Part of a small language model's weights.
Size: MLP 832 SwiGLU, vocabulary 2048.
Architecture: RMSNorm before each block, no biases in attention or MLP, untied embeddings.
Training: a variant of Muon for these matrices, 3943 steps.
MLP neurons of a small language model. Each row is named by its layer, matrix (down: output weights) and neuron, and shows model dimensions 32-127. Each number is 200 + 20 x the weight over its row's rms, rounded and kept within 0 to 999. A neuron's up and down rows have the sign that makes its largest values positive.
After each neuron's rows, "fires before" lists the tokens most often just after its 100 highest values on Wikipedia text that the model never trained on. A number after a token or word is its count.

L6.down698,185,206,201,211,156,176,179,222,183,173,184,189,199,197,197,260,181,207,231,197,187,194,197,207,214,181,188,188,202,211,219,241,209,193,190,224,171,202,194,201,249,209,196,206,194,182,206,198,217,198,175,200,167,222,220,220,173,189,224,192,225,172,215,177,197,213,216,205,212,198,221,231,147,226,161,170,215,184,187,196,183,235,218,200,195,172,192,188,211,163,176,235,193,208,196,211
fires before: "\n" 38, " The" 13, " In" 9, " He" 5

L2.down739,208,202,222,195,200,236,220,188,187,209,212,210,209,234,212,180,169,218,208,211,208,209,202,191,203,200,223,196,199,210,197,190,200,230,171,190,174,195,210,198,192,194,243,204,176,207,183,190,153,246,226,196,203,234,193,174,218,209,220,183,177,205,215,210,199,176,194,189,247,219,203,199,192,186,210,202,196,183,183,165,219,184,184,181,189,183,198,177,202,164,198,218,247,200,173,181
fires before: "le" 18, "mp" 10, "o" 10, "ach" 8, " the" 5, "ch" 4

L4.down183,184,172,219,227,205,219,228,210,204,219,218,190,170,212,191,215,208,176,150,198,197,187,220,210,187,187,192,201,202,209,209,210,194,207,200,223,228,187,221,196,207,176,179,196,207,176,164,238,199,200,227,198,193,222,248,218,198,211,212,200,195,226,196,182,196,175,234,269,185,182,194,192,200,227,166,184,216,220,209,187,200,171,202,186,197,152,211,226,191,214,208,195,213,232,184,147
fires before: "\n" 27, "The" 14, "A" 5, "===" 5

L11.down704,213,206,267,203,207,187,219,208,210,199,196,179,224,199,181,186,160,198,197,197,245,179,191,214,174,187,174,216,223,189,173,182,200,203,217,218,214,203,209,231,209,212,180,182,178,180,211,174,166,197,213,203,221,235,192,199,200,212,223,203,230,169,231,185,250,168,206,195,213,233,176,210,187,185,193,197,210,172,229,173,190,222,214,212,196,221,192,223,182,191,190,146,216,200,233,172
fires before: "s" 32, " |" 15, "re" 8, "en" 4, " hold" 4, "T" 4

L11.down132,196,200,201,203,194,214,235,207,213,157,175,169,223,185,205,231,218,176,209,192,214,224,225,192,213,184,215,179,216,208,198,199,181,216,182,190,186,221,149,218,197,190,242,226,217,157,171,161,192,230,186,173,209,223,185,238,178,242,219,197,145,190,192,215,203,206,215,197,200,220,188,200,201,198,214,209,157,207,189,199,194,218,187,185,172,215,182,203,189,221,202,209,206,227,200,202
fires before: " |" 84

L11.down611,190,192,190,156,192,230,207,226,216,184,228,211,212,181,207,172,213,198,209,163,206,154,193,216,218,198,240,176,178,237,200,189,236,237,218,188,168,192,197,195,200,229,233,234,202,173,194,184,202,217,185,211,168,180,209,223,228,195,182,182,195,214,176,188,198,187,190,197,202,214,173,184,208,203,195,201,205,235,189,191,213,198,218,201,149,181,213,187,222,223,210,202,176,182,188,198
fires before: "|" 79, "s" 4

L11.down42,193,183,203,193,188,245,221,203,198,165,234,177,198,200,226,186,193,218,229,166,206,225,211,198,226,187,210,212,216,207,133,194,181,218,201,204,214,202,242,191,207,191,205,170,204,223,198,178,234,191,170,229,200,220,203,261,219,204,194,221,189,231,179,228,219,214,197,206,193,177,176,213,185,213,206,195,180,194,210,219,224,192,230,195,208,187,163,215,178,221,185,180,173,199,214,209
fires before: "k" 39, "es" 8, "n" 5

L11.down465,183,201,231,197,225,203,222,156,197,175,207,207,186,192,191,186,206,209,163,201,204,228,200,191,214,206,216,193,187,171,166,218,199,185,170,186,247,200,241,177,192,231,209,199,210,208,164,221,190,181,211,248,197,188,208,184,207,191,195,244,202,205,195,237,182,191,189,172,212,234,213,209,212,157,192,150,209,192,238,190,206,173,220,201,185,206,217,205,212,208,207,175,182,206,186,197
fires before: "s" 24, "d" 15, "red" 8, "re" 6, "ri" 4

L10.down514,204,198,200,156,184,243,200,174,192,188,180,226,232,206,208,232,216,203,165,211,210,174,190,166,178,212,226,238,174,188,181,198,190,198,204,179,211,191,176,213,207,190,199,181,181,192,230,222,204,179,203,209,155,183,203,186,210,212,190,203,218,193,191,176,203,200,196,192,206,189,175,209,223,192,201,211,185,187,190,190,178,183,202,208,195,227,215,229,182,188,192,178,199,189,146,213
fires before: "le" 28, "ch" 23, "mp" 9, "ach" 8, "\n" 7, "s" 4

L6.down503,212,176,222,184,176,216,189,191,167,161,190,225,223,208,178,224,206,240,183,219,217,169,190,205,176,198,204,189,208,230,202,220,175,211,184,206,196,179,205,191,195,229,210,213,176,212,216,203,182,194,203,210,174,185,188,210,216,222,240,208,199,194,171,174,199,203,171,210,184,188,191,203,170,178,228,192,196,196,182,213,188,237,202,215,179,193,195,197,170,177,201,162,207,231,202,207
fires before: "==" 35, "The" 15, "===" 8, "In" 8

L10.down542,220,186,189,185,199,184,196,198,189,196,203,246,182,206,221,187,213,206,148,199,204,180,185,213,228,249,167,166,216,216,218,217,198,188,226,223,194,194,213,235,227,192,233,200,209,196,188,203,179,197,195,223,192,189,217,187,225,225,215,178,224,204,196,220,190,193,168,183,201,227,228,227,220,184,219,187,210,209,227,182,183,206,199,223,239,143,213,214,162,181,198,221,203,170,192,163
fires before: "s" 38, "d" 20, "mi" 5, "al" 4

L2.down766,194,206,196,207,213,207,227,231,217,203,188,186,204,207,205,231,192,185,165,181,181,222,232,191,191,207,225,202,195,185,202,181,177,232,174,201,176,194,217,223,185,199,202,196,228,155,181,200,199,225,224,194,178,210,193,182,181,182,180,204,188,198,184,222,192,202,201,197,187,198,210,168,191,182,210,175,206,233,198,202,188,193,184,199,203,210,234,193,213,186,191,192,176,186,186,192
fires before: ")" 29, ":" 15, ")." 8, "–20" 6, "-" 5, " co" 4

L11.down447,204,222,157,144,222,197,212,214,186,233,203,217,159,245,218,200,198,201,190,222,179,164,163,186,181,195,247,192,189,181,169,201,161,139,168,216,198,156,174,203,204,184,184,178,197,184,190,196,167,217,189,225,180,233,239,179,189,183,222,169,169,172,218,197,203,204,178,228,215,165,202,191,211,225,210,234,215,214,175,189,211,180,197,193,201,212,233,195,204,162,217,261,203,206,216,160
fires before: " to" 23, " on" 10, "ver" 7, "od" 6, "ing" 5

L11.down440,225,203,224,196,188,197,199,217,187,193,182,192,196,160,174,191,197,188,201,214,176,198,188,193,220,204,185,227,180,219,185,189,198,218,189,188,208,203,235,239,199,198,201,193,204,200,164,173,206,171,222,236,215,220,171,186,193,200,219,180,215,165,210,215,190,230,204,194,193,169,213,199,234,186,197,237,199,205,179,192,203,249,178,248,170,203,224,217,220,209,216,206,159,160,213,187
fires before: "as" 16, "os" 14, "an" 14, "et" 12

L4.down160,207,212,161,219,174,215,171,272,215,199,212,201,210,209,184,194,206,225,185,183,217,210,209,185,192,165,217,202,227,213,216,228,225,221,194,216,226,175,196,194,182,200,221,210,194,218,163,212,183,221,192,223,196,191,195,210,217,232,185,220,190,186,152,221,193,253,213,223,181,187,203,176,193,226,222,225,203,193,204,209,215,193,213,169,167,174,238,227,213,220,189,173,187,191,167,193
fires before: "==" 32, "In" 10, "A" 8, "The" 6, "B" 5

L11.down218,216,199,223,222,191,174,185,201,207,166,181,214,199,184,201,188,207,245,214,201,161,224,221,215,211,210,192,196,193,184,191,188,187,176,189,187,180,215,210,191,169,165,174,197,215,206,189,220,187,223,173,201,207,195,198,193,215,183,177,179,232,226,178,177,197,181,177,216,183,188,212,210,223,236,190,189,189,208,198,197,195,216,221,232,141,232,230,200,177,167,185,167,221,199,228,212
fires before: "0" 17, "1" 12, "2" 8, "5" 8, "6" 8, "9" 7

L10.down348,206,198,193,181,196,201,178,221,174,208,223,238,187,180,211,157,242,185,173,203,187,199,185,223,200,200,194,217,212,194,157,179,184,203,195,201,191,245,180,222,195,160,158,201,202,193,194,167,166,222,207,224,174,194,219,228,190,226,222,208,202,171,182,176,246,216,215,201,229,189,231,203,202,196,176,196,189,197,211,156,187,197,187,139,224,194,189,187,222,143,231,208,169,173,209,166
fires before: "," 40, "n" 19, " |" 4

L2.down536,178,216,218,206,216,173,199,191,210,218,217,218,232,238,201,150,169,197,197,215,181,201,217,205,204,220,175,172,217,221,229,174,207,208,216,179,178,194,181,196,198,204,216,198,211,183,177,212,236,203,173,210,188,188,181,185,240,187,177,197,228,216,207,198,215,206,192,230,215,208,190,197,186,208,185,205,208,171,179,197,204,211,222,186,192,195,203,191,172,174,205,216,210,211,179,250
fires before: "," 47, ":" 7, ")" 7

L2.down296,204,214,218,237,206,190,204,229,234,155,181,184,206,207,206,214,191,166,198,176,219,204,211,205,155,188,202,218,184,182,177,177,187,230,214,162,191,214,167,180,168,197,192,250,205,163,217,231,239,184,191,188,202,189,197,205,184,192,224,179,187,206,186,236,227,191,198,211,206,217,209,203,199,185,206,206,152,195,209,204,189,207,220,186,190,187,228,197,205,181,218,206,216,172,210,173
fires before: " |" 30, " century" 9, " in" 7, " (" 6, " place" 5, " R" 4

L11.down389,222,203,197,187,165,203,200,203,197,189,222,200,200,204,222,195,228,195,203,158,215,184,190,202,198,227,233,173,168,201,215,183,228,196,217,186,208,198,190,146,148,219,226,176,223,207,193,201,229,184,200,199,238,214,241,219,179,192,216,221,173,197,182,197,213,232,193,226,183,181,211,167,257,164,249,218,223,194,192,234,220,197,191,197,199,234,197,201,198,205,145,256,205,209,224,210
fires before: "th" 61, "y" 9

L9.down250,199,163,216,200,205,190,214,200,188,208,187,215,233,194,196,170,152,206,235,192,201,181,213,204,180,215,194,146,209,195,194,195,223,188,227,169,222,214,214,210,204,202,219,214,240,203,200,184,191,174,173,213,218,168,165,194,160,222,153,199,180,198,211,166,174,200,204,191,217,213,209,192,217,187,214,235,200,189,217,194,219,217,214,229,264,179,197,226,156,196,212,233,209,197,217,186
fires before: "y" 33, "s" 17, "i" 11, "ia" 4, "li" 4

L9.down141,222,185,218,209,228,218,159,225,225,213,199,210,196,200,201,194,208,202,195,192,230,226,186,190,260,180,162,219,187,218,198,215,209,213,234,180,189,175,205,189,219,181,178,239,222,211,220,224,182,172,214,163,238,232,232,207,197,209,177,199,202,229,206,201,232,195,160,234,193,228,187,207,172,198,183,212,198,196,226,169,183,214,189,235,169,189,184,194,205,204,155,172,230,217,184,182
fires before: "s" 24, "|" 14, "ance" 7, "ft" 6, "ed" 4, "y" 4

L2.down57,203,205,209,178,184,218,158,218,224,193,199,209,221,200,238,177,171,202,194,202,183,204,182,223,211,195,166,236,176,185,200,208,207,228,211,197,196,202,216,208,185,185,213,199,224,206,199,169,185,191,233,151,181,229,240,184,190,216,193,246,222,221,163,219,165,170,213,176,208,222,237,210,182,198,170,234,182,240,194,202,187,209,217,220,233,199,201,237,197,192,223,210,206,177,177,179
fires before: "ic" 18, " of" 15, "ant" 10, "y" 8, "ed" 5

L6.down184,202,214,221,193,189,203,205,197,188,205,216,193,192,195,168,203,210,171,192,181,224,182,200,156,222,186,204,198,181,217,198,184,189,190,194,173,201,185,204,230,208,183,198,211,223,202,205,164,223,194,205,233,155,205,192,224,198,205,190,212,221,183,191,208,201,218,191,197,191,185,192,189,203,222,214,202,194,176,212,204,184,192,212,174,208,190,220,182,178,229,214,217,221,201,196,212
fires before: " " 22, "s" 20, "ce" 12, "t" 7, "g" 4, "a" 4

L6.down224,201,231,197,190,219,186,226,201,204,224,210,221,187,218,223,222,217,201,197,166,198,177,221,180,219,208,199,233,233,215,221,181,200,235,171,178,191,215,223,179,188,200,202,241,208,187,229,196,167,199,216,200,231,231,173,166,151,180,231,207,215,178,165,194,206,220,208,160,223,161,162,247,209,206,238,190,227,207,187,211,192,199,186,195,202,222,220,222,180,210,192,193,208,226,195,198
fires before: "\n" 23, "st" 12, " V" 8, "|" 5, "d" 4

L10.down396,204,203,172,169,188,188,235,169,219,204,177,194,215,199,207,216,182,190,178,266,208,186,183,233,173,172,211,176,198,163,200,218,179,187,186,188,234,213,167,224,195,180,210,171,205,178,217,194,171,197,193,201,226,174,183,180,183,164,182,206,170,190,198,185,197,223,204,215,202,207,205,172,217,178,176,162,178,189,194,205,181,228,224,219,144,224,212,241,207,197,176,195,208,212,217,188
fires before: "s" 25, "d" 8, "ed" 7, "ive" 6, "ous" 4, "or" 4

L7.down744,193,249,215,218,216,180,187,192,235,242,199,202,209,172,182,195,188,200,216,184,196,198,217,211,174,201,206,191,211,223,179,239,211,182,170,186,252,224,221,170,204,217,216,212,184,192,209,206,228,195,223,232,200,205,196,199,182,203,200,194,199,179,219,194,207,211,162,183,170,221,204,214,185,175,217,220,147,188,213,193,192,158,204,216,222,227,201,196,202,214,183,165,205,187,213,159
fires before: "s" 39, "ct" 6, "ion" 5

L10.down608,191,194,202,208,163,206,194,182,212,224,180,197,182,197,208,241,216,202,177,212,167,148,192,184,203,140,160,217,203,181,222,204,163,193,213,224,195,215,241,224,223,209,190,191,199,171,217,174,204,198,188,209,194,192,226,231,186,223,169,192,242,194,215,191,185,214,177,185,201,178,189,246,177,220,221,187,201,170,186,222,225,170,189,187,192,194,186,227,213,164,191,203,222,193,200,190
fires before: " (" 17, ")" 13, "^{2}" 12, " (1" 8, " of" 6, "les" 5

L11.down346,213,223,194,213,185,221,195,195,176,194,212,149,200,197,224,174,203,204,200,184,183,194,169,200,179,202,225,214,214,192,180,200,215,212,197,205,243,186,226,181,219,205,207,207,193,205,199,211,206,224,199,198,216,168,212,247,193,188,235,205,215,190,184,197,189,215,230,186,213,185,218,239,215,198,203,150,189,222,207,207,209,201,234,172,167,193,218,174,204,168,194,210,205,173,157,199
fires before: "16" 12, " 2016" 12, "15" 10, " 2014" 8, " 2015" 6, "17" 5

L11.down559,202,206,210,208,210,222,239,189,246,213,182,201,230,201,176,188,219,185,212,182,195,178,175,202,202,213,233,196,153,203,181,193,180,199,198,185,151,210,201,165,204,187,246,201,172,202,210,213,219,153,190,196,224,190,179,199,204,208,218,176,154,233,192,203,180,200,214,229,212,206,194,217,210,169,158,185,211,191,225,212,213,193,222,203,201,212,196,176,178,214,170,211,230,194,185,238
fires before: "t" 29, "y" 13, "ment" 12

L11.down232,214,195,189,177,230,162,210,220,208,219,217,190,197,174,198,229,185,205,228,202,144,226,214,208,211,238,226,208,191,185,204,183,196,193,198,210,197,234,185,177,184,204,180,228,187,208,215,219,221,181,155,213,220,182,210,169,240,183,198,157,221,186,177,202,195,216,162,192,227,204,214,200,164,209,212,189,174,172,215,192,188,192,204,225,135,181,220,178,155,188,203,185,176,196,174,174
fires before: "2" 13, "7" 9, "4" 9, "1" 8, "0" 8, "5" 7

L10.down271,192,241,200,175,177,170,197,177,195,230,209,246,191,181,216,194,181,209,204,209,243,199,199,199,209,191,232,189,195,212,228,214,212,199,206,197,203,198,195,232,197,175,194,184,237,209,206,215,212,177,214,208,187,216,183,203,207,194,201,192,179,195,227,177,176,188,158,205,177,215,231,208,180,192,231,181,204,163,229,219,192,193,204,170,255,202,192,200,216,155,188,198,152,204,185,213
fires before: "d" 23, "s" 20, "c" 7, "tra" 6

L11.down473,184,243,210,225,182,188,206,177,170,213,190,235,209,205,200,196,201,204,214,189,182,180,184,190,194,208,192,214,199,202,220,211,170,240,194,198,179,185,226,192,211,240,194,184,210,210,216,202,148,211,235,175,183,185,182,208,214,223,235,205,146,183,174,203,205,238,199,204,202,197,188,211,223,184,176,178,207,199,241,228,185,200,177,219,215,207,213,196,191,178,224,194,219,165,222,183
fires before: "0" 21, "2" 9, "1" 8, "6" 7, "5" 6, "9" 6

L10.down135,207,207,164,185,216,224,246,198,182,200,225,186,181,200,226,183,193,180,178,192,206,138,178,211,197,207,200,188,209,184,211,215,203,192,199,183,191,193,191,204,209,197,187,229,234,206,197,167,192,183,260,216,200,164,208,179,200,200,182,199,193,178,178,181,191,194,211,173,221,189,177,209,195,193,230,191,203,165,229,223,193,219,179,193,209,216,214,206,195,223,210,191,181,214,209,192
fires before: "s" 34, " well" 14, " a" 10, " part" 6

L4.down40,187,199,162,219,162,179,172,217,185,188,189,204,187,215,183,201,190,181,211,203,193,184,142,174,214,196,207,217,213,201,189,211,226,159,216,253,221,220,201,202,207,173,208,206,212,220,162,166,228,186,196,202,192,197,195,195,234,211,216,185,199,193,213,220,207,190,205,237,222,232,213,173,239,216,181,185,194,211,205,177,196,189,220,197,208,169,190,169,189,222,187,189,197,161,197,170
fires before: "\n" 42, " He" 11, " In" 9, " " 5, " It" 4

L2.down705,235,238,229,169,201,210,224,190,213,191,242,212,203,191,195,139,209,184,206,185,189,224,196,207,207,216,178,190,183,231,215,197,162,215,198,206,199,240,171,247,191,205,180,183,233,199,180,207,205,194,216,213,197,217,181,223,219,204,203,193,189,204,205,228,181,177,176,236,209,217,236,208,194,190,173,223,181,205,176,190,211,211,200,178,204,205,204,175,190,227,232,232,226,197,187,189
fires before: " (" 24, "0" 11, " (1" 7, "s" 5, "2" 5, ":" 5

L7.down420,184,223,174,186,198,182,200,227,210,165,233,198,186,200,227,179,213,213,207,218,187,205,206,195,228,175,211,192,185,201,190,193,218,197,229,198,212,217,242,205,187,249,176,184,198,208,238,193,208,172,217,193,222,213,194,219,240,226,219,174,191,197,192,204,204,200,222,182,209,200,209,180,220,209,165,198,167,202,231,180,190,217,215,193,220,218,205,212,195,240,215,193,220,206,215,224
fires before: "ci" 20, "ated" 12, "in" 9, "ted" 7, "ly" 4, "ry" 4

L4.down357,240,195,195,197,187,203,182,179,194,194,187,236,182,226,193,169,248,186,200,215,220,173,224,180,169,205,216,181,211,202,210,178,171,194,196,169,182,156,172,187,204,200,197,196,209,186,181,168,186,211,214,202,207,162,172,190,201,171,188,202,198,188,216,198,188,196,188,216,199,204,180,216,186,168,194,228,169,160,209,215,215,192,180,206,218,236,183,199,218,192,201,180,155,190,173,241
fires before: " the" 23, "," 12, ":" 6, " a" 5, " " 5, " his" 4

L10.down472,184,186,193,218,213,212,216,205,153,169,172,182,183,213,217,208,195,206,146,221,174,174,196,237,210,189,192,218,218,225,201,197,203,178,189,213,139,218,218,210,195,194,200,201,169,184,216,232,183,197,192,198,215,209,185,188,203,207,190,196,189,242,202,213,209,200,185,180,192,212,174,215,227,218,219,203,192,187,192,202,187,236,201,220,157,213,205,203,198,214,174,192,200,226,198,158
fires before: "1" 13, "0" 10, "6" 8, "5" 8, "2" 8, "9" 7

L4.down648,224,202,187,178,219,159,194,184,187,168,220,221,213,210,186,199,192,214,158,246,195,245,209,203,194,220,219,219,161,195,167,203,232,196,204,182,174,214,213,222,168,173,210,177,178,162,212,218,191,224,190,185,189,220,170,214,224,188,181,214,187,207,160,214,193,193,171,208,217,237,222,204,221,201,187,183,221,218,203,209,248,209,199,197,218,181,232,186,189,185,204,178,164,204,216,205
fires before: "\n" 69, "C" 6

L6.down304,215,168,193,183,178,199,222,198,185,184,194,197,176,171,209,213,179,189,164,219,190,195,193,187,196,191,178,170,172,184,200,175,215,214,196,174,235,205,169,187,192,220,191,195,192,202,215,163,174,175,186,208,211,180,211,210,217,190,199,215,221,189,186,216,158,219,176,216,193,248,217,207,217,240,156,183,183,180,194,179,211,186,183,181,187,200,195,219,211,155,211,171,173,193,172,203
fires before: "\n" 42, "et" 7, " \"" 5, " the" 4, " " 4, "-" 4

L7.down6,217,229,171,169,246,198,214,207,184,185,228,223,208,200,209,192,214,212,187,217,239,194,226,164,227,207,186,207,191,215,188,226,162,164,184,217,201,239,198,235,192,163,189,202,192,200,182,193,215,184,214,196,202,225,205,225,217,149,191,221,223,205,191,175,237,189,194,225,222,180,173,220,219,205,211,205,253,204,217,210,182,208,189,198,179,221,166,222,192,208,203,165,191,201,211,216
fires before: "ce" 15, "t" 12, "ne" 11, "in" 10, "tor" 5

L7.down259,217,204,189,167,199,223,246,184,226,209,213,211,215,160,176,216,185,205,233,218,189,195,207,192,210,160,234,193,234,224,193,190,179,190,196,194,215,206,172,202,176,215,194,196,185,210,205,189,202,185,218,218,231,209,216,205,169,208,177,213,182,205,215,168,230,188,233,199,215,182,214,218,202,221,186,204,249,183,178,206,199,188,155,203,184,182,213,197,217,168,225,201,222,212,197,224
fires before: "\n" 55

L6.down2,212,197,197,164,159,193,224,208,202,183,208,213,249,220,215,191,178,218,185,221,225,212,173,185,199,213,217,202,203,183,169,207,178,200,195,190,243,172,235,196,210,199,206,210,186,191,194,204,213,191,187,247,181,208,231,154,232,228,215,224,184,217,198,196,176,210,229,221,200,177,171,225,235,192,228,189,206,201,156,223,184,206,210,202,198,211,169,201,206,204,182,203,168,196,229,170
fires before: "\n" 38, "born" 14

L6.down524,217,177,222,200,181,195,173,219,208,196,193,209,148,200,234,190,209,198,188,223,258,184,185,210,173,182,225,173,185,186,184,193,182,240,187,176,196,200,217,198,190,197,194,199,180,192,207,163,190,189,206,188,219,207,230,193,212,204,219,226,235,250,177,200,198,193,175,199,185,220,194,195,189,189,165,188,214,243,222,184,197,189,162,205,188,216,235,203,200,164,183,175,161,162,192,192
fires before: "==" 40, "In" 9, "A" 7, "The" 5, "B" 5

L2.down468,188,194,181,202,188,221,225,173,161,198,199,194,186,170,215,201,199,195,199,200,209,184,177,211,235,142,191,203,207,187,200,244,202,222,195,200,181,211,208,201,232,213,213,199,206,212,217,161,237,227,215,211,191,180,205,192,205,187,192,194,197,225,174,195,222,197,174,208,199,188,239,195,232,180,167,180,190,180,208,226,183,220,202,186,224,185,200,190,225,157,210,201,218,215,206,176
fires before: " (" 32, " (1" 10, " 0" 8, "\n" 6

L9.down90,243,193,198,210,222,190,186,229,214,171,188,183,194,196,206,184,144,191,201,209,223,182,208,187,215,200,183,194,167,208,200,188,193,225,210,161,166,192,210,208,159,206,205,232,176,182,230,195,222,197,231,157,231,210,227,186,226,219,196,185,219,173,187,215,196,199,153,218,197,205,208,177,215,219,193,201,197,204,163,235,167,180,199,219,194,226,219,169,200,217,197,186,244,170,194,222
fires before: "\n" 95

L9.down320,227,186,215,186,167,233,215,217,177,255,229,175,202,186,232,205,203,202,163,197,234,181,195,174,206,179,200,198,198,184,201,176,220,211,176,207,190,205,183,197,219,208,222,172,206,185,238,192,196,207,203,168,186,202,186,176,183,165,164,203,193,197,194,196,211,182,200,188,199,239,181,222,185,220,218,206,227,226,194,200,186,182,151,204,190,221,227,186,192,221,197,220,170,229,201,238
fires before: "ed" 15, "ing" 14, "ment" 13, "es" 11, "e" 8

L9.down806,225,203,194,219,217,188,193,219,221,146,184,212,197,176,194,196,203,216,181,218,224,265,167,211,208,199,198,195,196,167,215,179,207,213,199,219,181,145,206,195,215,212,235,223,200,211,181,189,190,213,191,181,223,192,210,203,192,191,184,197,201,209,228,203,192,194,211,202,191,162,225,179,200,240,198,211,174,177,183,192,204,204,204,190,247,193,181,172,201,241,190,149,226,212,195,216
fires before: "S" 22, "P" 9, "F" 9, " |" 8, "A" 5, "C" 5

L6.down141,154,230,190,191,213,199,190,206,179,153,173,196,200,180,200,206,184,178,171,242,191,179,194,161,238,210,176,189,202,224,200,199,209,203,230,222,187,183,174,216,195,189,166,189,177,158,185,239,192,197,188,225,220,192,223,203,196,189,210,181,184,203,212,197,175,215,212,188,215,195,207,182,218,209,206,244,184,194,214,201,212,202,224,164,187,145,225,214,226,194,241,170,203,213,227,195
fires before: "ly" 23, " to" 11, "ed" 10, "duc" 6, " for" 4, "ated" 4

L6.down129,230,195,238,177,184,193,231,161,224,192,236,179,192,192,216,182,199,186,203,191,192,173,193,199,196,189,179,209,200,209,205,201,231,193,174,166,183,206,162,250,194,183,231,184,212,183,234,187,183,231,170,247,176,195,217,203,212,171,188,189,220,182,189,170,212,198,203,206,202,207,220,214,257,199,213,222,189,226,230,182,172,216,229,182,240,209,192,190,203,178,188,211,185,194,227,190
fires before: " |" 42, " 1" 7, "s" 5, "ate" 4

L9.down128,234,177,193,191,195,193,189,225,222,200,167,201,227,177,195,226,193,195,196,215,194,180,173,241,226,223,207,204,202,190,196,207,189,209,196,206,215,197,184,183,224,189,216,201,183,185,272,176,210,211,207,188,214,199,220,183,204,187,171,214,210,199,211,200,162,205,175,216,207,217,206,226,195,215,182,202,214,189,172,211,213,186,185,168,147,200,218,197,198,191,199,211,214,141,200,221
fires before: "\n" 57, " " 17, " −" 12

L11.down259,229,180,213,218,176,219,201,219,233,236,227,236,191,184,242,183,206,213,222,201,195,225,184,210,212,209,230,214,208,207,197,232,178,196,176,199,185,185,243,236,187,198,215,191,197,207,245,187,213,213,221,224,238,171,189,211,193,187,182,209,222,193,236,180,201,186,208,251,220,222,202,197,223,212,216,235,185,218,208,232,220,206,205,205,176,182,189,208,202,196,206,181,189,216,219,203
fires before: "t" 43, "th" 9

L11.down362,225,171,194,214,190,216,239,204,217,206,192,207,219,167,198,177,194,223,212,181,198,211,176,188,231,181,187,203,190,209,171,198,185,196,203,208,176,176,191,228,171,194,219,211,217,183,214,196,182,197,199,212,205,221,191,234,194,192,210,178,171,206,166,191,186,168,169,201,192,214,227,176,196,200,169,196,200,186,185,179,217,168,197,206,185,216,213,239,203,210,202,184,190,161,221,217
fires before: ")" 76, ")." 6, ")," 6, ");" 6, "," 4

L9.down322,217,202,196,216,207,205,174,176,173,181,220,177,194,202,212,185,169,213,170,213,211,199,213,214,185,189,214,224,190,171,192,241,219,191,203,157,185,216,203,186,170,224,197,233,185,225,273,187,201,221,224,199,204,199,206,161,216,230,189,194,227,221,199,212,219,205,226,180,240,179,206,251,203,214,186,214,200,217,198,177,176,195,194,216,185,179,192,183,206,247,184,209,220,196,214,199
fires before: "\n" 81, " " 9

L7.down149,189,223,171,221,208,193,203,230,177,138,204,193,217,215,214,207,204,144,209,183,196,145,212,217,216,209,221,190,201,194,194,233,163,229,189,194,195,192,211,167,228,156,194,216,203,240,213,220,231,168,214,194,206,233,196,188,238,221,217,185,200,203,218,176,217,225,206,207,237,196,176,231,227,223,180,216,197,189,210,210,164,241,195,203,207,204,227,201,224,235,202,183,184,189,187,200
fires before: "s" 26, "ed" 26, " as" 6, " the" 6, " a" 5, "d" 4

L9.down89,180,189,194,196,202,182,207,195,204,217,206,216,211,236,192,231,204,176,178,163,198,203,211,180,199,188,205,186,192,194,172,191,203,186,239,216,201,176,211,188,182,182,192,162,206,197,195,181,246,228,217,226,211,182,230,208,209,232,229,192,191,173,181,197,214,176,197,213,199,202,191,192,178,201,200,172,249,212,191,210,198,205,204,195,144,220,233,185,218,174,209,150,199,202,210,220
fires before: "ic" 20, "y" 12, "i" 10, "ci" 8, "our" 6, "ial" 5

L11.down815,179,211,214,184,199,220,200,204,208,211,202,200,247,222,214,190,219,205,218,213,210,202,213,221,226,173,184,232,154,163,222,210,184,216,191,242,212,225,179,218,185,177,213,189,200,195,222,173,192,188,203,227,201,184,207,203,172,213,225,186,176,207,197,181,209,240,144,203,212,207,186,174,200,185,220,207,205,214,169,206,198,228,212,195,224,170,220,230,215,208,209,206,185,203,207,179
fires before: " (" 43, " (1" 12, ")" 10, "e" 5, " |" 5

L4.down75,196,219,198,209,174,210,176,193,200,246,238,196,210,159,180,226,204,182,188,220,190,175,212,167,180,215,226,188,196,186,186,192,212,200,197,215,215,216,189,219,220,228,200,231,204,146,184,186,217,191,194,201,221,156,235,201,195,220,174,203,218,222,200,203,180,220,192,192,237,217,201,218,187,229,178,184,200,216,225,212,175,159,194,216,206,209,182,204,217,198,205,192,207,192,182,236
fires before: "\n" 32, " A" 11, " San" 6, "ster" 5, " " 4, "," 4